config.yaml
n_head: 6
n_kv_head: 6
norm_place: "pre"
positions: "learned"
init_std_qkv: 0.0255
lr_head: 0.00598
grad_clip: 2.0
decay_fraction: 0.587
final_lr_fraction: 0.0
seq_len: 256
train_tokens: 216600000
MLP neurons of a small language model. Each row is named by its layer, matrix (up: input weights) and neuron, and shows model dimensions 0-191. Each number is 128 + 24 x the weight over its row's rms, rounded and kept within 0 to 255. Numbers have three digits each.
After each neuron's rows, "fires on" lists the tokens most often at its 100 highest values on Wikipedia text that the model never trained on. A number after a token or word is its count.

L2.up224:112156138155136140110116119134134116105105125099135153084097166130104116116133139088119169133127135159073147125160114132118129144121111108120156129130133118170167159142140102117168080120098154141170124141087157132145126109110129088102140150114147105156146096145137117136126177108146104097137106096123124113117093144101155099127129144138156167113114130098139160107130106118134093131171134113127139164117120152148122162159114150159153122126123147150156134145143111100072114100092067105142179098112142151108136152120140091161132132168121136154129106132116171146161173119052085096
fires on: "-" 46, " /" 32, " (" 6, "\n\n" 4

L9.up177:163146134136130048107139121142149145133133134131109157131090114150147120163149138070178122155131141144089127096169146097137121108123148104147150119137143103140154188130114173108081114099149128099133166147142146141087109146142095127166162119128133125127089141164110130124172119100098140152124126099141128109131108119133133085137150110133101134103153121109114166091150129093158141106097153116146124133108159123155149129132184181112135097115151157095157069105112127163105121106140100106119126148133109164120126154121109171069117138132125122125138112129107140137136122068127136103
fires on: " of" 43, "-" 15, " " 8

L13.up654:118169096104111174106133147105108171132137149142150151112075119117148094149112096117128199107127102148129100115115161133159103132116120135119153142123115100180112118116155147105124117141106146124127116125115131119141120165119128147115125126117143122143126107174155125115165145099133065159144145146095151106181080114159125107144108112150132103152161114145114136111129077148116155103116107139153092135130113130129149184150164180069192130088138139132139144125139183124116134110175138150148113110101138116074122138151145131105101154149149100110147103103099137141101121109127138143
fires on: " =\n\n" 13, "C" 12, "L" 11, ")\n" 9, "ro" 8, " |\n" 7

L5.up550:130173166130101126159136106107103114084125135132101132109091105135107142129116127119130171159166106135114151133132104146150114105131125166090109160166177137067138150134120146172133050099131166132147137118118142149175082112141078112155099151165157104101151129142103120153132125125088164110133180077123143097120147123106111151115131135103143122128126133121088088158098111108129139130127138140128128142114097122131136161138126145152154103161115125126124111144183125135065123087117099129142152159167152161163118095100128100117129113080135132134153120175125137135122117133125142116
fires on: "ion" 18, " that" 15, "ment" 9, " which" 6, "al" 6, "am" 6

L11.up559:115132148096134104136141106095138101094095111124102143099102114145124127187156096100157120135088117156091122119081108207121124120148119108078145138172159118139160149132135136148123123112174156123109116123102143112082114102141126151113107124118134108114174159152099137119144172106102124122148153135112127111125098148108131121137109144099152114133148145112116145137116108062161137104133154115135141145128130162143157101128187124120160135189162146116187114181157094096108120150130095115164123148135128141153151132115120146090144126134140100129142113085127134179136109094150134114
fires on: "ing" 37, " and" 8, " |" 8, "ar" 6, "e" 6, "re" 5

L10.up213:115109132084151183123178139146069108112118145117138134105162153140129117202132113134168182147120093137147096122124111108127127130085136158118139110149147126137126121101097121110117146093141176115194089080121118122141096142094120136145136139138101127139158103111166136114120173106166112110115135142136108136141118147136138152157111153141116110129112134065115121106106154076149111158112115144116163116116110122137112164112158106158152079125128160155123121132104122073128180142106119110121108148097100137170116136116145114106134155136090158150116145138116098135126161162111124095
fires on: "ar" 30, "am" 21, "r" 21, "ind" 11, "h" 6, "ag" 4

L2.up280:074117122167125152170125115110124153155148134134114123115129142113174130135123111159135144130101115152132096118112117086083098094103137138140104148137115125135121100167100123159092159127163122165139115125148121138082069168121100096112187125152131114085093099142105171106154147154129151113134131109190108121128098138146160153157118088174143137147125099101136118121157131135134082087124107100158119135113093140127124148178108153128115111065096110139113156123163131150133140112136113091120115097131111136156133138137128123145156143136157132170179138114130167105094161118125144114
fires on: " L" 18, " describ" 10, "rote" 9, "P" 5, "ing" 5, "op" 4

L13.up484:143138131120137122135132131184099123144092168124112114118145200201127089145167088107143099131109145096118178157160127118085126146134112135130148108170140130186163133145153109114131153099115179103172133075098136158119107133161120130126123149143131111109058121137152165138134137136118103111126134127079117147155122174133161107157082124142127091145167111118138154128110113155146107088139130125150124130117147111093143136146140124126113097116124096143137112154127115140155128082112106154109101156100134150109139134132126128079106142139159101116110127111156078149126132097118123148
fires on: "g" 18, "r" 12, "0" 11, "ro" 11, "ir" 10, " leg" 7

L12.up683:120166141137128103093112086142126154098113148153118170099138113086122108166132150132148150128153115130069106084157140147136111138138162171110137110133136142112135175128092084161141104099150143073125145138122142130142128161120133087139124153144143118115120131127110127139192119126120110134122098121082123116134117115132125138144144107093064115142130124114139122108108167092151096152102107107115174114125147146176163143133124101154121096143114125108176138122150124160101163111135153116121108133137152195174162130162106138095112161138122129152136135065077126123130138104103158104
fires on: " " 53, "et" 7, "inn" 4, "-" 4

L4.up47:133135106126125162122127117146115151135172148116129122136094120156153100150103107120162106106153107147116101137188153193119127141110137126110141130110116073146132144086122169132133108104152106088118114150102164125150101174128086123138111135096114119115123159139132137135121115172103160185118165099153127090136112155075148141135133138146106106153119124127112176110163168134126106130101100069138200155108094135175144098144142137098168139164150102128119139143185098113122126129139129119112143116138133125138137121176114123109133129139153108145144134116086121131119104079093139103
fires on: ":" 20, " a" 13, " two" 12, "==" 10, "==\n\n" 7, " number" 6

L11.up82:147125073146087094138122147134135105126149106140112159071144172117168090131088134104131123119118134158142129135135115125142125128122119132119088142178107093124111125147130113151134137127104117114132104157142165130161074178127128126162110136119094101118073118161121136125142073114100115162141110123152151114146093135115115110129176120171128127152179126121169147117121143117128144152154100116158155158146094096174159128146117123093153147080157124116105125082147144128109140144146122139108072150107113170160096095139157092174137104135144149174137147102101108119114114107118107128
fires on: "et" 43, "ever" 10, "ident" 4, "f" 4

L4.up155:126123139100156136163154117157121116106163158078149127117122147106131099115105132097115143145172092172108136140131144093130135099113154103084115118150191141123109166089097094134143129105150154130118119141093119133143140142148053117126103126091129112173127136143141087114151148161101117180139178088120072104129081151111117115107113141166193138159127134142110158121092120135149111121100114144120164139125104148151116140163146129095139131115127136131123111127114148147104110125151128138123115126128157139086184074110133095128138123162137137136150148135082116138157152096099136135
fires on: "=" 19, " \"" 11, " its" 11, " —;" 11, ":" 6, " at" 5

L13.up598:092136098134127138115137143176138116187175139118132170132085170132133102118167095105086106140153114122148134125132122120117143138131116157147117157135121154122115147163113115152088156143123104140119115115142156084105102135123095123114124163137148122129112093095133135138149167136114100122118097076115117153159100144142091130180127158164087102118136095126140114109128133115147113147120097121177165126132090139106163149137131160123142077137102134081134151100119133127132154053110105140146114185088140142132124134096168129141157126151088148115143093131110142098158146137070129120
fires on: "ur" 16, "F" 9, " F" 9, " R" 9, "G" 7, " L" 7

L2.up290:132132138119139129101177154157117126122089127100164164059114109100103093136124135106128172126149142143102112158148120129102126120118146125094138116149144121114130178159149103137123113108146099083177112123139131160138127120153131098110113136155141103143135119128149102148131166144082172119157177118134138146137100118113142132137128127143166144110117146138095123106104092120146118100133090109154141158133116180156075116129152112119163104129125139153142108162129126162090105117154078094121115120123118125140148134116165091124173115149103147151152131137079119147179190084091175126
fires on: " of" 18, "age" 13, "ural" 7, "aged" 6, "ative" 5, "ical" 5

L4.up328:149101108103124148112142151152140130115144125118129131103122153100154076149095128100109118137140148165109131123157114100147107113118154100110119139110159147129143173107102122125108143121153157080138116125104138106153138115126109128122132142128127115128105150164133111198126127154107138162128147120098104137129072143118093081181078116170148135118103121124082155126133138198141118097125093112133208122126102175156083111142159142088159135131153123146120135134108138121136121159141116122153103086150125134138178104133166124132107171135124139144108125117055142147125146096122164123
fires on: ":" 43, "=" 20, " Total" 5, " at" 5

L11.up4:162106121125126121102088166111135137154131115118149094035159149149178090127148132121122114102102157138087136150136128124157112109108121162137139126189153144127137133181172127113174142146116121156155103141082170158128111132132086103155171152145135104151124112148151136105138112102114092125109087168116142112127120142127142094127164145116110149108141154145122128117131122122107136137096154076120150162139097155182133120148124133137088058110130128145100098136110178106133112084141130116153105118139085157138111117151138102142154126139113131152146134125114090132127131138108102138
fires on: "ap" 20, "v" 15, "er" 9, "et" 7, "ab" 6, "f" 6

L2.up43:133149156093135174118168122154081130124074100106173136115122122092138094130090131116126171090143129135125137098141139140134103156142133150106139166119121106101135178141115098160116093138084177168158108141084139117133146133080113105132124121161097116179145113123148104120095154146132095122095095139108130099135126131090100130111145152122128132114129134140126145124120140096167127142115096124104115149123108200133160094093140148138139173152156121137112148130116130116124131140160102129128155130150102152101129159156144120142157107195113154136146100141143118123150174121071175131
fires on: "s" 23, "ts" 13, " for" 13, " =" 8, "ess" 7

L13.up197:157120116140143168099142103148137126146098092163148201130141138082173110123148114135156176148136107154147135139125114104092122126091115136145130110125130155158135131156142112149169125096135129139156106107116143099137114136116138098136119116127107122148135080118136155097125129139076131156124127172150153158151107170119082132174117139180103106093118099110105113097138184071168131119095110100118128145127101128159135121082110138139119078099130144108137154103094130141129122113134133099110116135107140156107119082119136097127145181128115176142158091112166133109104140159132168145
fires on: " F" 18, " B" 16, "od" 15, " St" 7, "F" 6

L4.up531:091208123133122124106152110157067164125148125092140155104114149142122104150111161106161160112155096131148106111130115123091109123123130137107134113136138123157079133124107125122140115098102123140163118147097190157139122114126134122148135123123122088171150125124190150116160179119099121141164152101166128107155099101125095139139126119153106140108181100075131146131125101114109107147085139118142110150134114119124115151151170112093127138146152137132156117114152146111072154118125111124123146093116113131117145161108172112107146110141149130130180154098160145122122155095128165079
fires on: " |\n" 26, ")" 24, "\n\n" 14, ")\n\n" 6, ")\n" 6

L12.up182:113095082105105130153132164120105134131136150120141137107097160138172132142128093112139109103156123180118126108154104151119110133109165135084117077173116098132149155124091179137096137129161144127103093106111114146101152170139077115136149117109144131162140116157170143085163121144146134151122120075092112120131106161089144089170128150141119134120123100111127152140121115139128085188128107054153149137112087150133145110157133130095172107127146161133107111140137127122141115075159125120133138109093122136166146124163105112121179148131131091144112136118127112156149137117137131111
fires on: "A" 17, "uring" 16, " with" 15, ":" 11, "rom" 9, " a" 8

L13.up419:146170126111144080118136159176119144137134141137157096126152213108120104112125131138102107134140131143130139133142165153106099120075131142146130140148166166152157142164133164105166126077130132126134123089081126144157129151174150132116156163142115097116152096124153158150109174135071123149129119119141125102130108118137120102123142137162133097115187130113115113136155117079169108166138113150145154135134104115099104115107126127075121104121164114123109134109110134157087158097107122135120087124101143134123128132145119143136153125145128090129097129092069112097160110153120128168
fires on: "g" 15, "ri" 9, "et" 8, "b" 8, "is" 6, "0" 6

L2.up409:125122109141128124132111148114142148113116108112158130154107097115164110154114128141119132114146123125125182111181111139153080179131180157093156119122117099126144123157130117150161110142187149081093120155125148145120161112117112117135155115110126118171189120147123123148109120141148101127119129150114103131131096106102112141119139120147118134155143132147085148111113102102137119129153074134099166136135106152144133072121166111079143089132145121133148135093114093125104097166189119120151086087128131094130163122127189109128139156195082131145128158116109119119113139134093121128
fires on: " large" 14, " house" 14, " name" 9, "ate" 5, "ity" 5, " age" 5

L4.up151:137103154130120158164145147138114163133095157105122111067143164135129108150139116123100129138113132154135142159153084123142120169135139142143159108175157108064156120160137110158117094147102147174108132069130114181150119134102138109136098149163094125135162149162127139174104117119102166139143117144151101068144122154122112137110109151115121103126167119080094123132137157098123125110087148107182164148133136106149138119142114158122078092170113121128193142128135088135126141123141112122106165144125118133101112118103123099094130115120108098143136149149125113119119116095106139104
fires on: " +" 13, " A" 11, "A" 10, "or" 7, " career" 6, " a" 6

L2.up607:095191141161121131081132108131084178133143157138126125136144140155117106165140112118156155115156077133115081085137121159102117135120130155123107122126114076159131125140089138152090117124141122120149104125120156131125120140113096118152126135112145117137146121147120166121163125126119101145124128121137114139168091127143138154187146166108112115149184100115072143102163106102131100150081108106111131160122139167129118115166165155090186126127134110126139136116144164123068130111104135108131144157115111182176133146145110080128130145110092138121178155122118127161127148132138154131
fires on: "==" 61, " |\n" 12, "===" 11, "\n" 4, ")\n" 4

L11.up146:093161129126164125081123107118111134118128106125097170140100090116134141166082141092132152126144062167156087153121103142152141117140127144074164145136155158138176139132098151134120139131147147119134147099116118087129147112121127144096149119087105126105133108147099141093156174144138129158142119125164212133142076123141127153150132090143123143125108143116115134138143105096113106115099114167119127168113137145140102128134145158107151148173163131107083113155151108099080112144099090120150146149122126166154126161122111136093129166133130148134104106128128165136118104121103173115
fires on: "\n" 20, "ing" 12, "ity" 12, "res" 7, "re" 6, "ility" 4

L13.up516:083156115150123152100170127126120112140137158161167137114095115115146072151134127112177140091138105122130144148170100125129138117139129133139137133111143104130119077154074124144097118128146145135136143083129105162151114122122107140154152141094149128112145121127206149162109147133099098091136111154161107158172131151062122129193105141135082091140097120120102104153134150085149119135123164121118164106139148114107140109124156120167130084073112119155114141144141104114141097122082111143142126181134099173126132122133103104104160142128126134136139129102155118113143154122120132140
fires on: "ill" 11, "ar" 10, "ag" 9, "ound" 8, "ac" 8, "I" 7

L2.up134:116128124118134139119136136147124158135118125133147142085132114124101097184127128129136132102151153146099141141175104110157116118124136130093128108099146105074134140140127116146107061140141134086139111156162149140110153125113143131174144145152123090138159099166132112174101204147109175124140117109115113084144057130135111135142160121153133127130113113126089146104107087113181110132147114129120148127126095147127128102135151091126119120126124095130104169152129159126142164165189102105155133132127094138159125088158159074114129135182111150142132139124081133099129158121117140140
fires on: "ate" 15, "ative" 11, "age" 8, " age" 8, "out" 8

L2.up179:115164150150141107122137134124116133133125157098160176083114147136132098135125122123105145138115148146128164132154141149142123103142092124162176127155138115109119133211112087169163082098098103153143119117130108137145113124074117086121123157164134101177138093148153136128119174144129109128110075101123091095101098139139130101092098163106163126119150135101136128150117107139160126142141127161135130145105157140150122141144139157115109082137133114152124126124144099112079142131159122106130146105139109179114149151106102073112133119171135148148143105149112138133159168108086094096
fires on: "-" 34, " /" 14, " ag" 5, "\n\n" 5, " App" 4, " He" 4